Weights of a small GPT-style language model, trained from scratch on English Wikipedia.
Size: width 256, MLP 1024 GELU, 10.1M parameters.
Architecture: LayerNorm before each block, normalized queries and keys.
MLP neurons of a small language model. Each row is named by its layer, matrix (up: input weights) and neuron, and shows model dimensions 144-239. Each number is 500 + 25 x the weight over its row's rms, rounded and kept within 0 to 999. Numbers have three digits each.
A block is one neuron, or neurons of one layer that tend to fire together. Before each block is what it responds to, as a language model described it from the Wikipedia text at the highest values.

Double line breaks ending a paragraph, table or list in Wikipedia articles, strongest after a table row's closing pipe before a section heading like ===Group F===.
L7.up12:531443489526477463460532533481481520542535525473537545529470500546507482459520479499511488492500490477549493488546538517495496483504537492500528507446478490503486480485490447508523500553498525487474540527528529523520496528474546464526539536518531504493475488494488515487477530503477492475
L7.up290:471504526501526497493565490518503454464515493511503482509509518497504475480497478483484535468498526448488466474489474540528492492498501466508505493465475512496483485482515488564515551474512520481575489535486545539522526492483547445556506500499459539530484493479529492495544496506479517504
L7.up355:505493490489509486481455515510485512492442533519516511501499519487468496515501529504484513523536518540497517476492540527547466550538493510528517491501497504478487505478512513526511493519469489452536519530512553555487523503517502530530503509548478489464447492552480495478510517510457478502
L7.up386:520488498496479481499467513444510500464479520480515512511508512541484455468461488545491547504495476530500498446523546499555493524560497523514501491502476477494474520516513446495516517485522537480497493515468506476463494476516505535512548520505501454491521524499514489492497510539510496499
L7.up436:472451511484526514453497519490461513514466464499536475526508524483485504485454487538484514482516464483477487507473471525521439492503492498504506523490457490499513469520528544526499463542534479508427484544514485505477488503477460510524494494505508550510506487528481524492509490480482454487
L7.up626:492527517495492525502510517502485507478481481516554510477487517512494543473479507508478492522500472516522513427484489516537534465460490480474506513501503491492464492524477505549482526508537547463505532551481519485468477467496493516503542506483493529546522507510511474521508502519443514490
L7.up931:480501519494492520494512514520453510503503507495534507567486498502488483471482546473500513508493494503484488474485482527508531447504496490469495506490516489491462471503536514524476530512516553482479560520457500526471469464477504475523517517488504512500490489535488481516426527517466492488
L7.up1008:469519512492500515532513417483481493544529540520492499514490491476468500511475487501497508469543498431542514490513550519547470490523508499495499521496491486508494522469548499519493544540541479472553506480487487502507498484482448529516484456513488496485495514494499525528495507531486519491

First word piece of a longer word split into tokens, usually a prefix after an article or adjective, as in in(stitution), sub(jects), un(it), out(break); also table separators.
L6.up43:488486512501434504513526491493475465528540522487518491526491477485451511488465502500513528541496439481525482484479523463510513500447468505517479537482500492518471530522501515464471535497543481510535442491482527516504476505476529513541506452515545516467493502505469509482481474512485462498

First piece of a longer word split into tokens, mostly Latin-style prefixes such as pro-, sub-, ac-, dep-, in prose (subject, prove, accident, depending).
L4.up119:489467476512497527473497472525511496493566547477503495540490534521504516470500473488472487540476477524489489522494500497473510499518527520496480467522476467512501493520507508469485542504510497542471512496485505520437498505478488530438501503494513495470502488527471438507510475512473512490
L4.up149:518460487514513477497512469553481517475523490472518508544475521519499495510497524497494508473491452496474482522536457499509547518550501484495493468528504510514482466486522521468460489510485484483462507463519520531517503498515498494484512477508498511462494477514521486464485494510498508470
L4.up345:522518521520509515505493539520491532534539530481491468473493466500529526505517534480498500511502507479430502501495524509502496513472499512470478457522477474452526563474540474507489520481499472474474498500504510532503528516534501511484492514495516546501532555514504465524519508462508492461
L4.up355:516481484504493474479511517494476506506486510495528527491512561506436506508484559486483508500486525521500499512507497458475506519468451545503477496515474492490452490471534529565478515492539473495504504466536536509442519490544527473500458491502532509486538501496501478526519492495546518492
L4.up670:469487524508461486494500463511413487500499540481465493494501496516464513523519482534482523516520536494492502476492555496477528504515507508507471493473511491470489519518532546512502506502427519492481465487474470477489453497485498500525543478540534540512488483489514473521500495533507493498
L4.up749:483483467520540509529498507515506525497536501494472493506522489510505506481514500545509533552506510493477550463508517472504514486528514505488465502454532471489487480510470566512471465517469503471460470487470486477507506493539500472482521509485516467497537501510537489508500492470473470497
L4.up861:514485488525489494481509489504490505511564538487492532555472519489498485507447516464468508498502511507547476494506493478491528495523433515530521498496509494496502458473523506501508523475483504486494478501483553502530505478518506484475530468517510503506446481527490517496520541464514460478
L4.up958:439556450497485481520519432496493520505486461462477490498481506494515470519520471459524477476491525518518473527509486455524492446548484462505484540493520494509508471512496477514501465507517540465498518483475495469511508483507499492506536472495497497537530462512508505515515515499483548477

First word-piece, often a lone capital letter such as E, I, V, of an unfamiliar surname or foreign proper noun, mostly after a given name in lists, tables and credits: Ewing, Essix, Ivanov, Vaskov.
L7.up226:540509507517483525532508486514462514558464547528564493475510475521502515477511480533530474532488495505480500504528531472530475518503504473531543524526502522478510478485501499476534524529469534487473489502511535464455510492516509491479496523485487513495499521485456482543488470505486508511
L7.up246:534491500501521523529475467452527503482498483508506560479529515495459522486523496509485493492468480538540497525518485492474485479497484521499474501510524464518524496442526466533533501446522456524521516522465456518475497474517551496517464521512477459476529434485498463444509483481472505489
L7.up303:477483495555527522545490523476496571510489508471543496457516483452523492493460480501524487485526465485532508517525490518516491473541493491535455508500522513488502555508493515460493532508506482434523506508503526507491470494497490545533468490478470495515453500493494510482473517503493494511
L7.up425:522482507497487482508492491514497515495502464564530511470456549487539568505495511520521491491512495511497525535514514538507525480489501550531501537448491487514538529505519474502515561477465509494512524523487490506499522474460513502492513496517448554486498510519481490498499470472490499494
L7.up584:487484524501487505459502491517507513519483498492484516517512497497488484477497536515492513487517494488496468511552505495469505570456528448526490497490511508503525483482527462530500514490498459511505500485510488481534482504469499528533520517485484522453462463496459452504481470523527476459
L7.up625:505548505476504449480483507459511568474489492491532502517465528503478483474515495530524483523496468497497490494517496549487517474524458447513526489482445546509520502458500512466483516474522492434535452502475528522475517507462493517526495516500501496445497462523491491556496501479461503518
L7.up818:481506508506495510515490521530520505459503532485505480506471532503470451474478485475534538484520510491491481491489484516542508510428537496493494462544447485518531482490483485476486493480543506430521542489460521499496430513467565520505495524468499515486507569529497500423494497513502534509
L7.up996:498514495493505521499494473509495518466518439525491501479476485508504463468550491498540464524487490476529502509478518510495467499504483508474506529480512525472470499560475474494485502506480530458530489466460540560440506534497540520536492516505476493493493512473494494488472460482506503534

First subword piece of a verb split into several tokens, usually right after to, a subject or an auxiliary, e.g. deter(mine), ref(used), dec(lines).
L7.up26:481511494543488536494521474501495461489527512474502517481523500484473512496498488452486467501550505472517513543491513541520486503525505488511503503510478534489456517435479492488447497507477524496486455506507508529468516514499472530525476444505494475537470533498477483487519507502466538487
L7.up37:532539538487498500482489493485452457519537494494526504538508508446476534442504535486482503480489496515475486521444569520468529536496471466500499499508536432508510540501522523518491521495496501521538517468528520483501486489535483440471468492494523517528455501515484445541500501501483494469
L7.up247:480511482499509536513477478519559538520547521538508502494495515472561505465453474532499496433519481510542510512495530538548515474515492502451470457524512504479521487464467487500434501487496492514491483500467496510454481491500491509468506492462470541483489515515467505507506488549469495493
L7.up378:466494485528503496468463472477489456528519515488511507499518501495440464472474477516489519496517524512483514479545531521469535493538487471523490548436520453494493508551495517504506509515519500493506520488478497526490503441521527515518498502526501503529472513482485543496489450487487489504
L7.up447:481529523524521501485525486485483531516553498498568509531548510515493459478513502526489469506494506509503493515492562520511522500535533489541468545490477458483516485509524476467468477498538498480502459484483491493483497537525494419495489483518503525503532501471498499443511480477476520515
L7.up524:474556493510474452472493455503488502442530517486501485482538465483476491485514477503513475463525494462506482498542512513490468517491483495485521502497488481501486535490462490520455475500473493465469530474513523523538515482466493453512509470499494534484511492522493491487469473527503520491
L7.up809:510523492503484520459499502496479460494523518477471508494494506459502509466546526518508501506492524477531446508511471524513540478494466541504504529476504511480513473522508505516488490492491508516496513466487502555482504457523473524490495455483488441535514512512498451503486518505516481492
L7.up957:478507476525504531489465478461465491485492494518525519482531484507490455523477490505514482531520472461518566496491496495480511487491507491563470526514494512510555539453484482477509512470489512500539471494479519475492511499555540497512451457517482507549504508528496514524495464498491522534

Double line breaks right after wiki section headings or introductory colons, before tables or lists; also verb endings like -ing, -ed.
L4.up22:502480512497465522540542477483506489482533479525469492473510506511476514524484521534492496516467485516465507494514467527494549482554515473474521524491489497481479533498475521489451521525511536473543509514473512525466531489456523476536495515497436492523467499456493537509510504537449525509
L4.up31:474512501522491519497540499521508484466530491495471482498499504526478502486519470503523555473493504509501456477483517498488474495505478491510510482493491470528552474511497466578530533529525512500513527491534508441494511546497469495571483477496565519519530517518497488535490508531497502523
L4.up141:508461489431494535487499507520513510482521474517509474547493502529515531526526498495525520508480506473482483524524486510506512525516508501538484483480530474506527526511513511497464515526495488448477496523497498513445509561506514489527476457479488506515508527496503496525547490497494458513
L4.up504:511497499512488509525500492489506529474535508516494505478485469474512513500492510504514505476506510499511462490517510500497509538516494506493496535506509519515492500473475466480437513506507558486501480481476487470483434563482518489502506479516502519468491502492521499525486472520517472484
L4.up663:505535505485450489476469488491491519445516496523529523528513487484518486466524527494477499508515497456509542527515503510483542557500543517506499466523509478502512524481479489499513516461502492501517505534523470483474513504507513506491523493441537459499508541517508472523486511545460466461
L4.up682:488517475523524510477511539510528517508525499518496521489547511481512510481501497469537480472485558447515525545551492509468508494471477503502543554498524491481493522517469477496461489495536495460477494519496447496516457485456510535519468484507503589492467530512515480545478518505517504481
L4.up871:514476496533478420458501517496474523466522516512501475534503473516533506504494525548484490466488474502506504487524461510492487496449495492532465480529477527495490509501513500485522491484458506519513517471503538515524492500498501509520513522481447496470496538479527494515510488450478445486
L4.up915:451509512499497527517521520476457514516520460462504498579469484516483492484482527554508506518498494514462485451512501522517526489514490532503522510482506521501503503503527483497502530489466503507470495512468476510503516462508464509505527541524454526490479500505481483471419513464463489492

Bullet markers in infobox sub-rows (Population • Density, • Total), unit parentheses in tables (mm (inches), Flyweight (51 kg)), and capital first pieces of names (Eternal, Ewing, Oaxaca).
L4.up127:485474541498513515516518493519480524487484496506492478485498501531484543460466505482499475509444468500515506512531495560458514451499488469531535525494536503513481512480525480520475486497497531513485519472437493505491535555509519487529489517501540522511453499509479518476450495517462490480
L4.up143:484520475537527526531463511448490470465529487506494524495486508507516495524518468550522501466515511437521429497520497491493502486486499472452496493489517493532451503496511504518453470475496516488481498474456513528498531518497491517530519517497487576476499529492474517518443474492464487522
L4.up161:492494489495515524479526486512464482509511487487524505530500542470526512463488488461517466547487488512509509507479477472492547516436473471505507486519524522502478512465533523505508489508517462533494544478500495513486486496492510455500565500505459530477495519459519510477489496485484525468
L4.up331:531508472507516514480539527483523529496497523497511505478508482523524519486486480505526455502531491549488537480535521479481490527489497493496496511520496449508506528498522509488478511520527525442489523456485483458481539500441495462529515512445481474538545522503453459523519495517510456547
L4.up543:523474497503512512508502521446518511512490507531501502553519492488478467480501507525490440512494489527468480466509492497499441495521488524477488507537483531481446497552460507505491488504483497509523483493528518467523547515502510446499514522509554507527498544500468461499547477486491499458
L4.up626:517511488524500528513474513515494478513501522457507528487515536515510509480506491472504481483527499517460478489481547541512539478476528481523497505527513495521514498470486497487479485523517500483486508486535547490507483510497448462536464488526521482521488502514526485478459508481481447486
L4.up805:534517479495525483490508503533486456437499524499489473466523473505490483501516446513514531486558536506483492498506488517525499490526458518552520543506515448451510498526471555531485493507486502484543490497505489494463510485524506484521489461479522464493524482497488505474505520470418519530
L4.up858:468511478505495463514493504480527476527515517502515483478527524485473511489477518491498488505503456479525465496524478498497492477534492465478477485482506434506506508497557530491484465520500529433510507424513475496529548491515526540533506516443473519456465502472506478464478503507483496532

The opening parenthesis right after a subject's name in Wikipedia lead sentences, before birth dates or translations, such as "Brenda Burns (born"; also weakly, mid-word pieces and "born".
L4.up15:487510500505503482545484509487480495473527518510493519512488519502467458521460488517478516500480472488548495458500503501549491509529471547497529469506510508477567475471519506510523488497559505503491489467501513464520473460529509501485489464426534456471503498515452488485461582478523502536
L4.up235:498471515439478490500525526474488477502523470478466531542492483514514502486449538477474501465490469493492496484481464506529511527460535523453548479499548508482494467507493504502486502531502447498516512509482464506506524534549517441472522524512520537494507430536441509483492515464520492445
L4.up545:497548498473417519514484489513519526517489518501496482499491494497495474501526543460492465523499496543485519480523526461521500525483516451467473506528512485507500532494498504480491506504485523502544479470460527468509511452509503464555525445513506525493475548494490495482519482459522515487
L4.up650:467552480529510489515524504465477503535542499488461478511511479483503526528524507522454516534523498490516480497509489545532474514500463485475495514520490490486457480469523523504522485538491464519493491514459511534510508448487480514492517529548524511509509489522509524479498533483468500505
L4.up755:488497525495526523525498482512492514512531524522499498528479510504544455495517487469486507508491473498506502515498451484468487550494544521539513505508543547473547525496554497504519484529513509495485479479465541518521507456482460482494500506510472479456508515510516494481490517410487441518
L4.up823:469512499509560488523497462503514539480527499495490507492528482495540433521525545507502473502494516474457461472514516537490438486521486515519521456496540513505455494523524524531488490488516507484509454514485513477518490445461472471479510476492491499484467450469495488514507540500426511475
L4.up911:480489516480498506499495530518486490546515501494468534497503513534515502524517537492491529510498453519498415514493489514476476547466490516501514493465528503460505504475471478510486489518488481514489506477414473521520476503541527522470498565463496519508505482468515499507469527496500464481
L4.up999:451508521462504501560512481473492511513519492513506497505500517488502513487495540475473474493507535493535493502485495511486500514496487506507587494481468491528458502480476492513469511518514527488498474523430478512556520487456483481495461488491499538496472471517514518516484506452497534464

Double line breaks right after Wikipedia section headings (==Career statistics==, ===Club===), plus some mid-word pieces like ro, ing, Com.
L6.up941:537540463511497497495512506493480494502516515451468508515489532515492473491542480510448525478519509539535487528512475508498491482534488488511510506475480515495521463522509481557519548506547484501512499497491505442468505540476461465506533511454499497496482532453536464516507505533489478472

Fires on the opening letter-piece of split, often foreign proper names and acronyms (E of Ecuador, O of OSCE, Kr of Krila), and on "the" after of or when.
L6.up998:455469505573480495539505514531500538506502533483519495483507503482562484488488513514513505504495484497522504468477510468490482512520463550484537501479499477550514519466474516504499509481478503472457507546490491488510508526521545533503521481470498502454462482494504485496485477510493524520